{"num_attention_heads": 2, "head_dim": 64, "norm": "rmsnorm", "qk_norm": false, "parallel_block": true, "init": "normal", "optimizer": "muon_variant", "learning_rate": 0.0017, "lr_mult_o": 3.0, "lr_head": 0.00372, "warmup_steps": 200, "final_lr_fraction": 0.1}
MLP neurons of a small language model. Each row is named by its layer, matrix (gate and up: input weights) and neuron, and shows model dimensions 0-95. Each number is 200 + 20 x the weight over its row's rms, rounded and kept within 0 to 999. A neuron's up and down rows have the sign that makes its largest values positive.
After each neuron's rows, "fires on" lists the tokens most often at its 100 highest values on Wikipedia text that the model never trained on.

L5.gate118,175,191,220,196,191,217,200,193,176,202,203,204,217,174,202,204,180,200,170,206,198,193,192,232,228,218,190,184,238,161,173,183,194,187,201,202,215,194,232,171,215,188,196,184,174,201,198,165,190,201,207,213,201,227,175,220,190,188,200,197,183,195,186,181,232,186,199,172,241,204,235,204,197,223,212,219,216,172,155,195,176,196,171,195,221,201,193,248,192,165,223,189,161,177,214,209
L5.up118,205,157,216,178,185,222,243,191,218,194,196,191,191,224,204,215,219,180,205,195,189,189,173,188,187,180,206,185,222,160,199,215,181,214,243,193,223,193,211,212,210,189,169,176,205,227,192,183,234,229,186,222,234,228,166,188,206,205,196,172,205,205,177,182,202,176,200,190,187,183,202,246,151,214,214,219,169,213,211,200,178,149,188,215,193,215,194,188,196,219,199,179,214,189,191,234
fires on: " (", " his", "6", " °C (°F"

L8.gate79,197,216,208,213,141,232,207,191,198,193,207,196,205,191,199,223,189,186,188,174,202,187,179,215,203,206,208,182,208,195,187,172,182,198,201,217,174,164,168,195,233,185,162,209,236,170,191,182,204,206,184,244,209,182,206,225,189,184,207,227,189,160,166,163,194,209,202,195,193,180,182,198,225,175,193,194,204,183,187,244,144,177,198,174,218,173,253,190,197,206,197,217,183,216,172,193
L8.up79,199,192,196,199,198,203,193,194,196,232,199,234,169,184,191,212,201,220,198,204,217,167,205,197,197,190,193,184,179,189,242,217,177,213,232,226,209,182,176,230,187,235,171,187,211,150,157,196,237,224,214,144,199,173,187,178,212,195,221,206,215,204,179,191,192,200,212,230,177,185,170,208,198,170,203,193,190,182,218,176,209,173,237,199,216,190,184,196,208,165,188,192,216,212,194,251
fires on: " in", " ", " to"

L2.gate62,177,189,197,212,226,192,206,223,221,209,200,214,209,195,196,192,168,190,206,211,242,221,189,208,190,179,189,209,234,186,199,201,222,207,222,175,187,220,220,243,186,192,240,240,201,233,192,201,187,169,190,229,198,149,179,170,205,190,213,198,214,204,184,168,198,195,175,206,200,194,213,189,214,219,165,177,241,191,173,182,209,198,203,203,171,159,205,211,202,197,215,215,226,215,230,184
L2.up62,162,179,189,209,188,207,184,187,223,212,199,194,234,200,197,222,156,209,215,195,225,179,214,211,177,178,197,207,201,185,231,207,181,175,244,187,216,224,206,212,180,221,195,195,217,197,220,201,196,187,216,212,211,189,188,182,223,194,211,191,206,162,207,190,223,190,161,223,163,173,213,225,190,255,162,200,221,222,154,190,205,211,180,189,173,203,208,203,227,189,229,194,228,215,189,206
fires on: " =", " under", ") =", " b", "=", " turned"

L6.gate411,242,184,181,263,185,201,162,239,190,219,212,191,204,212,199,194,197,205,227,189,200,189,198,221,198,206,145,194,201,188,188,169,183,222,193,211,198,203,267,238,182,177,221,226,170,194,197,208,201,204,184,190,209,225,208,222,219,198,208,213,186,232,197,203,220,142,191,195,171,193,198,210,228,176,214,194,213,189,221,229,223,206,188,211,208,229,175,182,192,205,190,237,180,230,180,195
L6.up411,201,176,213,236,212,183,152,229,197,218,212,228,221,232,193,192,212,221,251,194,173,226,164,191,186,179,195,218,191,181,176,194,199,220,200,224,162,183,200,210,186,192,196,209,197,201,208,221,224,190,186,155,225,208,225,200,238,196,202,199,182,233,192,201,205,174,212,215,171,184,194,227,206,216,181,193,183,162,194,220,209,198,183,230,182,202,196,186,203,234,221,242,193,214,187,195
fires on: " =", ", the", " (", ") |", " |", " |  |"

L5.gate285,209,205,190,220,185,209,182,195,197,195,183,199,204,210,227,217,170,177,222,188,218,178,216,214,191,194,220,203,180,212,216,184,146,175,176,192,198,195,216,208,192,216,183,193,194,205,205,222,190,196,222,235,213,168,219,199,198,185,188,198,214,191,210,233,180,165,230,223,196,241,200,199,182,220,198,149,198,180,228,227,186,220,206,196,233,190,221,201,175,251,245,209,195,201,167,200
L5.up285,208,194,167,204,198,194,207,218,191,209,189,193,188,179,182,194,212,196,224,200,217,225,199,205,212,196,207,187,151,207,227,184,210,177,209,184,197,199,186,214,195,199,160,208,160,224,244,193,203,197,227,224,210,211,216,175,197,191,214,221,163,223,230,202,184,166,198,189,177,200,175,187,181,189,207,156,183,210,175,221,229,241,193,205,244,194,226,228,188,177,194,203,206,234,208,189
fires on: " | ", " (", "1", "; ", "3"

L5.gate347,192,214,197,218,208,207,190,169,245,195,181,171,214,206,208,225,216,162,189,197,191,198,237,209,228,194,177,174,250,190,221,207,208,195,203,214,215,238,224,221,182,236,242,192,232,214,213,199,182,148,215,211,199,172,173,185,207,202,208,202,217,156,228,165,174,194,210,191,176,206,227,192,220,181,186,182,220,219,190,216,237,237,223,196,193,220,198,170,207,188,190,198,208,218,172,177
L5.up347,179,216,227,177,171,161,191,182,227,173,218,224,207,202,202,188,196,245,175,223,203,204,212,219,202,220,206,162,188,175,221,191,205,173,231,220,207,192,205,209,154,208,211,208,235,188,196,160,221,177,194,197,164,212,184,215,175,218,246,227,206,192,217,147,228,189,183,259,197,209,199,205,183,182,182,230,218,196,185,214,206,193,204,210,226,190,236,179,216,197,235,196,216,193,207,198
fires on: " =", ") =", " contract"

L6.gate144,217,197,232,196,191,194,176,157,193,196,187,207,218,159,191,201,203,210,201,198,180,234,242,227,219,201,227,181,218,252,225,241,173,248,164,212,244,208,204,176,196,214,194,198,199,215,246,192,187,204,176,207,192,215,174,158,219,173,191,173,204,185,187,183,209,201,191,210,197,208,194,224,211,211,198,198,238,221,200,198,187,194,207,233,222,190,203,200,187,245,220,176,226,198,214,201
L6.up144,205,185,173,196,196,222,177,202,159,184,210,190,202,196,194,168,207,193,181,140,189,191,170,242,231,176,184,184,227,195,190,221,236,162,152,209,227,218,194,204,157,183,205,227,208,194,185,228,198,207,188,222,181,199,200,179,186,188,177,207,174,213,181,198,203,176,206,190,233,160,184,215,191,201,181,222,206,156,199,203,225,175,193,197,166,188,191,138,196,225,224,187,208,232,220,196
fires on: ", G", " | G", "G", ", g", " of G"

L7.gate201,236,218,189,195,202,188,232,190,194,218,202,210,189,225,168,200,198,188,154,175,204,234,217,185,211,170,212,198,199,185,210,179,183,214,230,220,236,190,194,163,209,170,232,219,242,199,167,177,190,192,196,199,227,189,211,201,177,227,217,200,196,181,178,197,219,202,212,196,197,191,185,205,191,182,194,188,216,188,199,209,153,201,181,202,182,195,226,168,176,209,196,187,233,192,180,208
L7.up201,192,162,222,224,180,222,193,220,190,195,214,211,184,202,200,168,207,186,187,231,222,222,229,207,184,195,192,199,199,199,225,223,242,218,185,236,229,194,200,203,196,148,214,194,213,189,191,225,218,215,226,166,222,199,175,177,206,200,224,196,227,176,148,217,219,235,219,177,210,203,208,194,204,202,232,170,198,196,226,199,177,196,207,221,198,186,230,173,177,176,224,195,219,216,172,241
fires on: "\n\n", ")", "1", " – "

L7.gate244,190,208,182,213,178,198,226,166,179,197,229,194,186,168,195,178,168,181,209,205,245,206,205,198,224,217,197,176,199,192,180,205,179,204,220,176,206,222,200,206,168,206,163,237,202,217,176,218,219,172,191,179,214,210,228,212,190,202,164,182,180,214,208,205,193,184,223,190,192,186,159,204,228,182,231,210,183,190,188,226,213,225,189,189,209,219,242,205,207,212,174,213,188,194,161,203
L7.up244,220,200,156,171,199,195,179,165,212,186,195,164,198,187,215,193,197,186,175,213,179,201,185,179,205,208,205,193,205,192,200,212,188,172,206,193,211,197,224,199,215,168,200,179,217,189,221,212,165,212,152,211,247,216,196,211,221,176,206,186,196,196,178,206,180,209,216,181,232,183,182,187,120,210,212,172,188,209,166,205,197,197,196,230,193,222,216,220,211,210,175,199,182,191,199,199
fires on: " had", " has", " have", "\n", " he", " he had"

L7.gate317,213,200,172,228,182,250,192,199,201,206,217,209,184,241,210,170,211,208,213,211,212,182,188,190,193,204,215,214,176,190,184,198,210,208,188,199,202,203,226,202,162,209,197,232,165,202,206,196,185,200,196,198,182,185,219,184,176,185,200,228,172,210,206,183,204,205,192,215,195,202,198,202,254,190,173,177,186,184,173,232,219,183,199,194,161,209,188,216,220,211,246,205,182,217,160,165
L7.up317,166,232,179,197,205,181,180,181,205,206,185,217,202,200,206,188,232,165,191,211,177,171,201,219,178,165,187,171,198,215,190,244,177,218,201,208,200,214,170,223,173,201,197,205,183,244,179,218,192,230,185,218,179,192,179,197,225,197,173,160,200,232,188,231,222,208,174,206,204,223,171,209,203,171,188,220,217,201,200,229,181,201,229,187,194,215,191,197,191,217,182,169,194,209,210,192
fires on: " | ", " in the", ", the", "===", ") | "

L5.gate82,167,192,167,205,191,191,187,208,163,241,178,177,192,185,195,180,210,156,205,208,218,220,178,196,185,210,212,203,160,181,170,201,211,180,187,213,165,193,190,193,178,194,226,195,160,200,233,214,233,186,191,190,209,194,161,210,199,237,187,223,186,228,207,192,192,225,185,166,161,201,201,187,216,200,193,201,190,215,197,225,229,204,199,205,191,211,189,202,220,211,190,212,245,225,182,197
L5.up82,197,214,155,203,202,141,215,179,220,194,196,176,186,200,219,199,200,185,165,209,204,204,209,216,227,168,200,228,203,214,231,218,212,191,214,215,180,209,188,201,175,200,224,179,204,224,190,186,211,237,217,217,207,169,204,221,225,173,202,192,210,206,200,199,207,198,189,183,193,214,184,195,204,216,211,165,196,230,202,208,183,192,194,173,178,210,182,214,188,221,178,200,214,178,217,226
fires on: ".", "\"", " | ", ")", "ost", ") | "

L2.gate539,167,210,197,206,203,191,228,208,178,200,186,218,177,148,184,210,205,250,198,213,212,221,203,223,149,181,210,149,175,182,177,190,186,191,198,159,202,224,211,196,220,197,209,203,188,190,225,208,213,193,167,175,202,203,172,181,203,198,198,217,179,214,189,151,213,195,191,191,176,164,212,199,173,211,217,183,226,195,224,215,184,204,211,250,203,159,217,203,199,201,226,226,177,207,188,184
L2.up539,166,199,199,241,196,201,211,230,201,199,158,212,183,178,221,170,212,154,189,187,193,199,183,201,146,180,186,192,156,203,165,207,196,160,210,182,175,154,200,189,205,145,196,210,179,175,222,200,217,217,194,173,175,215,199,215,208,219,170,204,186,208,168,189,164,204,213,184,201,151,237,213,182,187,220,204,171,164,212,186,171,224,200,219,220,189,205,195,220,170,198,216,169,222,215,211
fires on: " V", " conv", ", V", " | V", " of V", "- V"

L8.gate525,170,169,205,194,178,171,186,186,178,196,227,199,209,188,225,182,216,189,199,173,166,223,191,199,247,229,179,196,198,166,194,189,219,218,189,155,196,214,209,214,158,198,177,196,175,194,245,211,210,176,170,173,191,221,211,199,205,239,186,198,216,225,162,210,198,185,178,186,198,181,207,182,218,184,180,184,241,193,233,205,214,229,189,217,203,205,200,203,189,186,204,167,162,209,123,218
L8.up525,203,182,173,210,220,215,186,198,206,215,208,192,220,177,180,197,227,186,226,192,203,188,202,187,184,195,192,224,198,233,200,202,203,207,198,206,186,201,190,189,186,204,186,200,208,207,213,215,172,201,221,200,222,199,206,186,193,173,201,205,197,217,182,197,219,186,220,195,188,179,205,186,212,187,210,212,217,221,234,206,228,228,222,183,194,186,179,192,178,227,209,220,220,188,171,217
fires on: " / ", "\n", " |", " |  |", " | K"

L6.gate135,194,188,195,212,200,186,176,215,212,239,165,181,220,186,199,209,205,169,175,216,203,195,170,205,189,205,208,224,189,162,199,199,202,182,178,192,185,217,244,173,182,229,202,231,215,210,191,186,200,204,230,184,197,181,221,215,208,204,196,184,196,194,219,211,205,194,207,225,157,211,194,218,230,180,219,220,213,209,228,237,212,231,211,232,202,199,199,217,193,210,172,209,185,207,197,181
L6.up135,228,238,178,162,186,163,169,215,188,211,184,168,185,206,181,186,211,190,173,224,196,172,186,224,217,220,200,193,185,178,204,203,206,193,215,193,236,205,195,187,211,191,139,207,195,211,177,182,209,183,213,202,202,195,183,203,198,205,220,184,210,215,193,229,165,178,197,183,187,237,195,205,212,197,188,178,199,201,157,193,233,228,206,198,189,191,173,176,206,165,205,200,166,209,190,224
fires on: " | ", " |  |", " |", "s |", " | — | ", "; "

L7.gate28,188,181,220,186,221,171,222,208,167,183,145,194,189,217,201,199,254,206,202,223,202,172,198,214,162,203,188,203,199,189,221,215,196,245,191,186,196,201,188,230,181,200,223,200,192,196,197,185,194,187,223,208,190,203,185,210,196,208,207,173,186,188,203,183,205,182,202,209,190,206,171,208,201,224,178,172,173,215,186,212,179,192,174,195,172,174,224,194,179,242,206,199,200,198,180,193
L7.up28,188,200,212,198,211,212,163,197,186,201,230,175,209,216,227,200,215,187,220,176,174,221,211,187,173,181,229,196,228,203,179,207,189,240,190,214,178,196,201,207,235,180,173,198,221,160,176,169,210,199,228,175,222,225,215,187,201,230,201,218,238,220,184,230,204,174,194,197,220,233,214,206,208,184,197,210,174,230,193,222,179,201,186,218,193,182,207,175,183,204,183,205,212,190,232,206
fires on: "2"

L5.gate268,200,183,206,188,224,182,182,199,184,188,217,195,186,188,223,171,197,256,198,170,185,224,185,206,212,184,245,190,235,238,193,221,241,172,193,211,217,170,214,190,241,194,227,232,208,188,190,195,166,190,205,202,187,214,226,169,183,167,203,221,205,217,217,171,217,192,207,165,193,219,206,197,223,206,201,197,212,189,199,196,174,225,201,229,177,192,227,191,207,218,211,198,207,209,173,194
L5.up268,173,187,189,194,218,222,153,217,206,207,202,214,168,192,208,210,190,167,229,198,177,206,184,227,247,215,173,212,229,224,185,225,231,204,198,232,217,186,198,185,236,203,209,229,219,188,182,158,174,192,216,199,209,204,224,201,184,207,204,236,202,223,195,203,212,231,228,205,224,193,191,148,198,171,195,198,209,181,195,185,160,193,179,182,182,227,174,188,177,200,196,219,197,202,231,218
fires on: " g", " | G", ", G", "- G", ": G", ", g"

L7.gate136,183,190,149,203,198,212,201,252,199,214,181,209,196,196,217,199,180,199,238,170,184,188,217,197,219,199,179,187,212,200,169,194,200,190,196,208,202,184,212,194,169,198,186,207,191,234,175,240,180,172,174,175,219,239,188,239,197,220,174,157,189,213,209,219,194,182,219,198,167,196,178,219,218,194,225,209,173,199,211,243,218,200,186,213,169,212,153,163,199,225,191,207,211,186,215,219
L7.up136,180,195,160,191,208,186,192,213,238,205,214,216,219,162,227,165,198,196,208,165,169,214,221,203,211,190,200,194,196,201,199,153,200,198,204,185,170,189,187,201,187,204,213,181,145,199,198,213,208,228,160,241,213,173,204,201,217,183,195,210,155,220,205,205,218,219,207,199,208,198,186,207,189,188,212,216,179,177,186,221,219,180,208,151,202,229,168,198,186,214,177,192,207,173,190,187
fires on: " W", " K", " B", "as", " M"

L5.gate372,220,188,215,200,211,166,218,191,174,208,229,218,223,181,203,211,223,187,154,206,221,195,229,175,197,224,227,196,198,203,186,221,156,195,208,202,209,197,195,200,179,211,242,177,173,244,209,214,226,193,202,181,197,213,213,170,171,215,243,166,217,203,182,198,197,234,192,178,228,160,222,205,226,181,198,222,222,181,182,221,229,203,209,189,221,229,157,190,185,187,200,167,180,195,186,190
L5.up372,202,222,180,243,214,190,191,212,214,195,202,180,205,203,202,209,182,232,197,185,195,182,171,240,192,204,210,243,232,189,196,160,199,189,193,184,212,188,207,221,224,184,190,212,204,198,191,198,207,218,229,198,215,213,224,199,209,208,247,187,183,206,220,201,137,162,175,224,191,195,194,204,276,208,202,223,189,206,196,217,193,197,187,217,193,201,206,240,191,173,206,192,177,181,179,181
fires on: "\n\n", ", S", " –", " -"

L8.gate517,202,250,201,180,167,225,188,187,207,199,186,194,208,205,196,191,172,184,186,231,212,200,186,206,168,186,215,202,193,197,217,224,207,238,218,213,212,186,200,191,165,199,194,209,157,199,220,193,216,238,227,193,201,202,167,200,179,185,206,210,188,199,199,169,217,180,182,209,219,190,200,215,200,175,217,199,212,188,204,214,187,149,172,206,198,191,175,201,161,174,186,199,177,169,183,237
L8.up517,241,208,202,223,200,210,220,223,180,197,190,160,180,170,213,214,203,206,231,220,206,201,218,203,205,194,192,204,231,182,170,214,158,204,225,212,179,174,219,180,211,206,140,183,165,191,213,189,225,218,223,185,206,216,228,194,216,191,199,255,188,216,199,221,203,177,210,226,166,199,212,184,237,192,201,188,182,216,180,208,198,164,211,238,207,200,192,176,215,225,189,225,194,183,203,188
fires on: ") | ", " | ", "1", "2"

L7.gate446,239,202,196,215,184,188,195,182,228,219,239,210,228,197,181,173,249,217,222,211,181,171,195,162,209,174,220,193,219,217,176,181,192,210,218,228,178,206,204,225,187,193,183,217,227,189,203,188,198,197,167,206,204,188,250,208,178,211,185,189,219,240,251,174,178,208,217,173,173,202,146,230,211,226,192,194,222,161,198,218,214,166,223,181,185,245,210,205,181,205,186,196,198,192,190,179
L7.up446,231,163,185,185,193,209,241,216,201,194,203,207,162,245,191,230,204,175,179,220,224,168,186,198,232,190,204,192,210,220,198,217,224,223,232,230,180,198,173,217,234,165,160,205,237,190,209,212,229,201,198,171,215,195,201,209,176,198,234,218,220,213,211,181,182,181,183,202,191,164,207,216,215,188,204,151,191,193,223,196,192,201,199,210,193,226,210,223,210,185,214,204,181,223,169,206
fires on: " |  |  | ", " ", " of", "% | ", " at", "m"

L2.gate467,170,194,217,219,183,195,176,201,199,224,203,218,208,204,212,189,226,195,205,206,216,202,246,186,243,167,209,212,170,181,193,205,203,185,173,196,210,192,182,185,243,149,186,206,187,221,209,198,217,180,165,192,202,200,173,173,187,179,194,224,201,171,175,226,188,198,198,219,228,224,187,162,198,220,236,223,208,194,208,150,189,218,186,155,214,192,217,199,183,195,209,215,164,185,213,217
L2.up467,211,210,180,221,195,214,193,206,181,182,166,220,196,198,187,213,211,180,212,166,239,189,225,197,208,172,224,174,154,168,193,175,179,170,165,148,183,202,214,183,170,162,207,202,204,222,179,192,189,181,234,200,182,206,189,198,176,214,202,189,224,210,191,183,174,183,200,180,223,213,184,202,191,202,209,209,181,189,187,197,180,194,194,197,215,216,214,160,215,208,210,220,184,208,218,197
fires on: "V", ", V", "- V", " of V", " | V", " V"

L2.gate40,207,193,209,191,215,190,238,236,226,184,219,194,217,215,198,198,220,171,204,180,214,198,225,210,207,212,188,247,216,199,176,184,198,197,198,248,164,187,210,195,135,206,198,219,209,209,189,182,186,194,204,193,227,198,220,188,190,201,221,223,235,192,215,163,207,211,172,222,199,199,191,228,223,219,200,212,203,187,182,173,199,196,205,193,208,213,182,221,191,178,171,197,222,221,179,209
L2.up40,162,210,226,189,197,195,156,199,229,184,214,198,224,238,218,198,225,206,219,198,229,176,212,208,191,186,185,233,190,207,179,193,174,213,208,221,177,201,213,177,168,212,207,188,191,173,174,200,191,206,205,167,170,211,199,219,189,193,224,235,182,214,219,185,212,223,182,226,201,185,183,214,211,222,224,218,189,207,193,197,162,170,212,202,180,199,189,219,186,180,182,179,176,203,174,175
fires on: " of", "ion of", "iet", "y of"

L7.gate334,266,198,206,239,207,217,249,202,186,195,226,205,219,202,201,248,196,204,223,174,197,185,177,224,193,197,187,192,168,214,186,160,212,205,189,220,232,185,205,183,191,188,185,208,201,195,218,180,249,236,168,193,211,199,233,234,195,147,202,209,197,224,204,203,175,172,185,192,217,213,196,217,202,214,221,230,212,199,239,201,213,160,194,208,200,218,208,208,231,208,233,204,180,190,227,209
L7.up334,250,156,199,217,229,198,161,195,230,208,228,237,175,227,202,219,230,165,187,178,202,193,203,200,192,209,199,196,167,257,191,200,194,194,213,178,187,189,213,198,208,198,208,178,197,163,176,151,233,238,193,162,204,195,209,189,198,164,199,209,197,221,203,177,164,175,199,212,201,221,190,232,198,212,214,190,194,195,205,208,160,197,181,185,183,201,220,176,203,198,197,234,219,221,194,225
fires on: " of", " of ", " ", " of the"

L2.gate322,186,217,197,182,183,183,190,210,238,181,181,234,208,197,187,175,194,180,193,218,196,211,193,169,194,169,194,184,221,179,191,218,214,172,198,223,225,235,213,184,190,192,219,218,210,218,213,201,200,211,212,185,229,216,203,212,174,196,203,224,179,220,197,187,205,219,199,191,203,233,178,163,223,167,162,207,200,202,184,197,198,173,178,182,185,192,182,224,156,195,188,186,217,161,201,250
L2.up322,167,207,190,197,233,166,159,183,227,237,175,182,227,183,223,189,200,188,190,200,180,203,193,190,173,199,206,182,205,201,215,184,198,213,218,203,210,178,199,191,170,184,186,231,190,192,205,213,211,183,208,164,234,171,195,238,186,200,201,215,157,211,199,214,184,208,232,201,211,249,215,184,221,207,142,222,202,205,187,225,181,188,201,155,194,195,216,170,186,185,175,220,217,172,180,210
fires on: " K", " King", " (K"

L2.gate370,236,224,172,226,193,197,188,214,160,185,246,206,164,222,190,191,208,196,191,197,187,224,224,212,179,219,210,188,208,198,214,137,204,193,163,202,195,172,203,190,217,176,236,191,185,195,195,202,220,199,189,198,170,172,188,198,202,180,213,180,199,212,192,206,155,207,199,178,241,183,184,217,240,235,208,196,185,182,180,186,234,215,198,180,205,170,195,192,181,187,206,223,192,175,206,169
L2.up370,215,203,188,228,204,218,162,191,182,205,232,179,182,238,182,209,203,173,185,195,180,196,226,223,194,220,207,219,202,170,187,175,203,216,185,193,212,178,181,179,212,183,228,214,211,194,217,186,209,220,165,172,162,225,199,195,212,185,208,200,170,210,191,216,181,198,196,200,211,187,193,190,232,227,196,200,170,198,190,217,225,226,219,193,198,184,214,188,181,217,214,233,211,213,201,133
fires on: "\n\n", "There", "″N "

L5.gate155,200,199,232,217,213,187,195,200,169,192,255,180,223,183,199,168,248,176,195,192,206,169,188,198,210,163,228,196,169,206,245,172,199,187,199,211,198,198,209,215,211,225,200,202,220,181,186,230,185,208,176,215,203,222,216,171,184,204,201,194,198,178,217,202,188,211,214,240,184,178,172,200,189,179,249,168,211,207,216,179,184,225,198,176,207,240,224,190,161,209,183,204,192,231,201,235
L5.up155,199,203,260,224,198,189,200,175,163,193,216,195,215,222,212,213,188,163,190,165,197,185,190,225,225,217,207,194,185,202,220,191,213,197,160,198,225,203,176,209,187,202,221,200,165,199,185,197,182,183,176,195,163,196,202,227,207,224,200,183,214,192,225,177,194,156,236,208,217,208,185,189,201,210,210,226,219,181,173,197,210,195,203,168,206,219,225,197,201,210,192,182,241,216,191,195
fires on: ".", " | ", " with", " put", "5"

L8.gate197,199,151,155,201,196,197,213,204,196,203,239,252,170,207,221,192,215,168,197,224,208,205,205,194,176,203,232,197,222,228,212,197,191,223,187,225,238,185,185,195,196,205,203,202,199,217,187,189,206,171,231,198,199,218,192,204,187,221,181,184,199,243,177,178,200,187,205,190,159,221,202,240,195,228,180,205,207,200,236,178,224,215,220,182,233,221,200,200,225,183,227,211,215,187,200,237
L8.up197,188,155,170,185,198,185,204,210,182,210,195,196,177,185,190,208,180,193,179,240,175,184,206,172,208,202,191,157,243,167,168,204,209,190,166,201,202,186,178,188,198,236,191,239,222,213,205,185,202,180,198,157,178,185,230,194,215,201,218,242,161,186,212,207,199,188,227,197,206,221,232,210,168,217,186,186,225,181,205,236,196,204,215,194,185,206,184,209,193,184,204,193,237,201,190,172
fires on: " p", "ut", "ort", " un"

L6.gate394,195,194,185,198,162,216,217,245,197,218,207,230,199,201,205,179,213,202,231,177,153,186,183,221,203,223,201,189,194,197,165,214,204,186,205,221,203,192,209,170,214,220,206,197,200,200,209,187,189,218,215,187,216,216,207,209,205,202,197,203,189,200,168,202,231,194,197,173,215,200,190,214,202,179,179,219,168,171,210,216,184,218,193,174,181,170,176,192,201,213,227,242,175,175,193,205
L6.up394,151,194,192,156,175,178,201,221,159,192,178,222,165,203,201,176,205,217,214,190,166,171,179,184,230,217,204,197,215,193,196,216,208,239,172,195,204,201,214,170,227,203,183,229,228,206,173,209,214,209,212,196,199,234,198,184,202,180,176,220,187,196,182,209,225,190,193,180,182,213,195,171,202,210,202,181,179,186,202,179,206,223,210,197,197,175,212,221,182,210,205,215,195,186,208,216
fires on: ", the", ",", ", G", "s,", ", F"

L6.gate490,168,184,221,202,221,219,171,247,195,231,166,169,200,181,198,194,205,213,226,206,195,213,197,205,223,230,186,223,189,219,213,193,208,199,190,175,170,209,227,191,206,178,222,175,218,212,163,210,203,209,206,210,201,225,204,199,189,210,168,187,187,220,188,231,225,191,182,201,202,212,187,212,203,208,192,235,180,199,185,209,171,212,233,184,263,191,213,214,190,175,210,234,201,206,170,198
L6.up490,200,185,217,203,180,174,181,175,225,208,181,208,204,206,186,219,243,213,188,204,194,232,229,211,208,206,185,233,194,162,194,211,180,193,187,198,185,204,220,202,184,201,198,223,210,206,193,188,189,221,200,182,201,190,180,193,216,208,202,195,217,212,231,197,224,192,177,158,197,204,161,246,204,221,197,204,198,186,181,200,187,167,163,202,220,188,215,196,207,184,154,232,259,199,188,235
fires on: "ist", " German", " gained", " became", " Dr", " American"

L6.gate88,173,187,194,233,156,199,197,200,196,234,223,177,187,214,219,167,169,163,196,168,191,196,172,208,231,217,193,185,216,196,208,205,192,218,242,189,185,154,232,172,210,181,212,207,178,195,224,213,213,203,220,186,199,205,205,221,212,193,171,208,211,166,162,202,194,201,213,167,185,173,247,162,230,192,222,179,215,196,205,185,209,204,198,154,213,227,180,187,175,180,211,219,219,212,214,213
L6.up88,138,158,179,187,149,223,182,218,208,220,171,173,194,221,218,225,166,173,216,202,185,168,197,190,204,214,195,180,192,244,188,213,231,224,226,202,194,189,188,164,210,189,184,180,221,185,184,197,238,203,202,167,223,217,170,209,201,208,163,219,204,179,178,211,215,180,205,204,189,228,204,163,211,184,190,183,218,203,170,196,185,212,194,188,189,165,197,183,187,203,219,226,176,189,211,240
fires on: ",", "s,", "\n", ", F", ", M", ", T"

L6.gate475,209,228,251,210,175,188,186,186,216,221,227,209,225,212,227,180,213,148,188,194,218,208,183,196,241,234,232,193,187,212,222,202,233,188,167,200,203,182,228,211,176,183,191,217,161,226,187,188,223,198,189,228,240,215,172,217,161,230,216,205,195,219,183,189,180,189,238,219,202,173,210,199,265,169,196,206,231,189,211,199,213,204,184,183,247,181,172,173,219,203,221,213,259,207,210,203
L6.up475,218,201,231,209,197,196,206,192,223,195,161,142,191,207,201,188,207,223,232,210,240,201,220,229,144,235,217,198,190,180,238,221,203,210,191,205,190,157,202,205,181,208,196,212,194,210,209,189,181,207,183,177,228,199,187,221,155,210,196,224,182,203,166,187,185,213,224,226,197,191,232,238,177,188,186,212,202,206,196,188,191,188,224,181,197,178,209,200,198,191,212,218,208,206,225,203
fires on: "ed", "ored", "ped", " bl"

L6.gate198,223,191,199,192,185,223,209,194,192,224,198,202,214,193,195,208,207,185,192,181,172,193,212,245,202,178,215,225,226,215,215,195,208,172,222,167,207,211,168,186,204,205,191,179,218,193,204,179,210,163,198,162,214,194,220,211,198,224,157,203,186,184,190,200,173,189,214,207,211,170,179,228,202,224,214,164,220,212,203,191,178,184,221,196,210,192,236,182,167,223,217,147,177,215,183,229
L6.up198,219,178,182,163,187,199,176,195,199,212,202,225,183,167,227,174,213,234,223,229,178,234,191,246,226,184,205,197,206,194,193,245,201,237,185,240,210,204,185,197,195,202,215,209,192,198,181,187,238,191,225,149,217,208,207,179,224,206,211,201,215,208,209,195,206,199,223,200,177,223,212,187,210,200,194,193,211,185,206,194,173,172,227,167,227,215,244,195,185,217,188,187,220,203,176,219
fires on: "\n\n", "|---|---|---|---|---|", " to"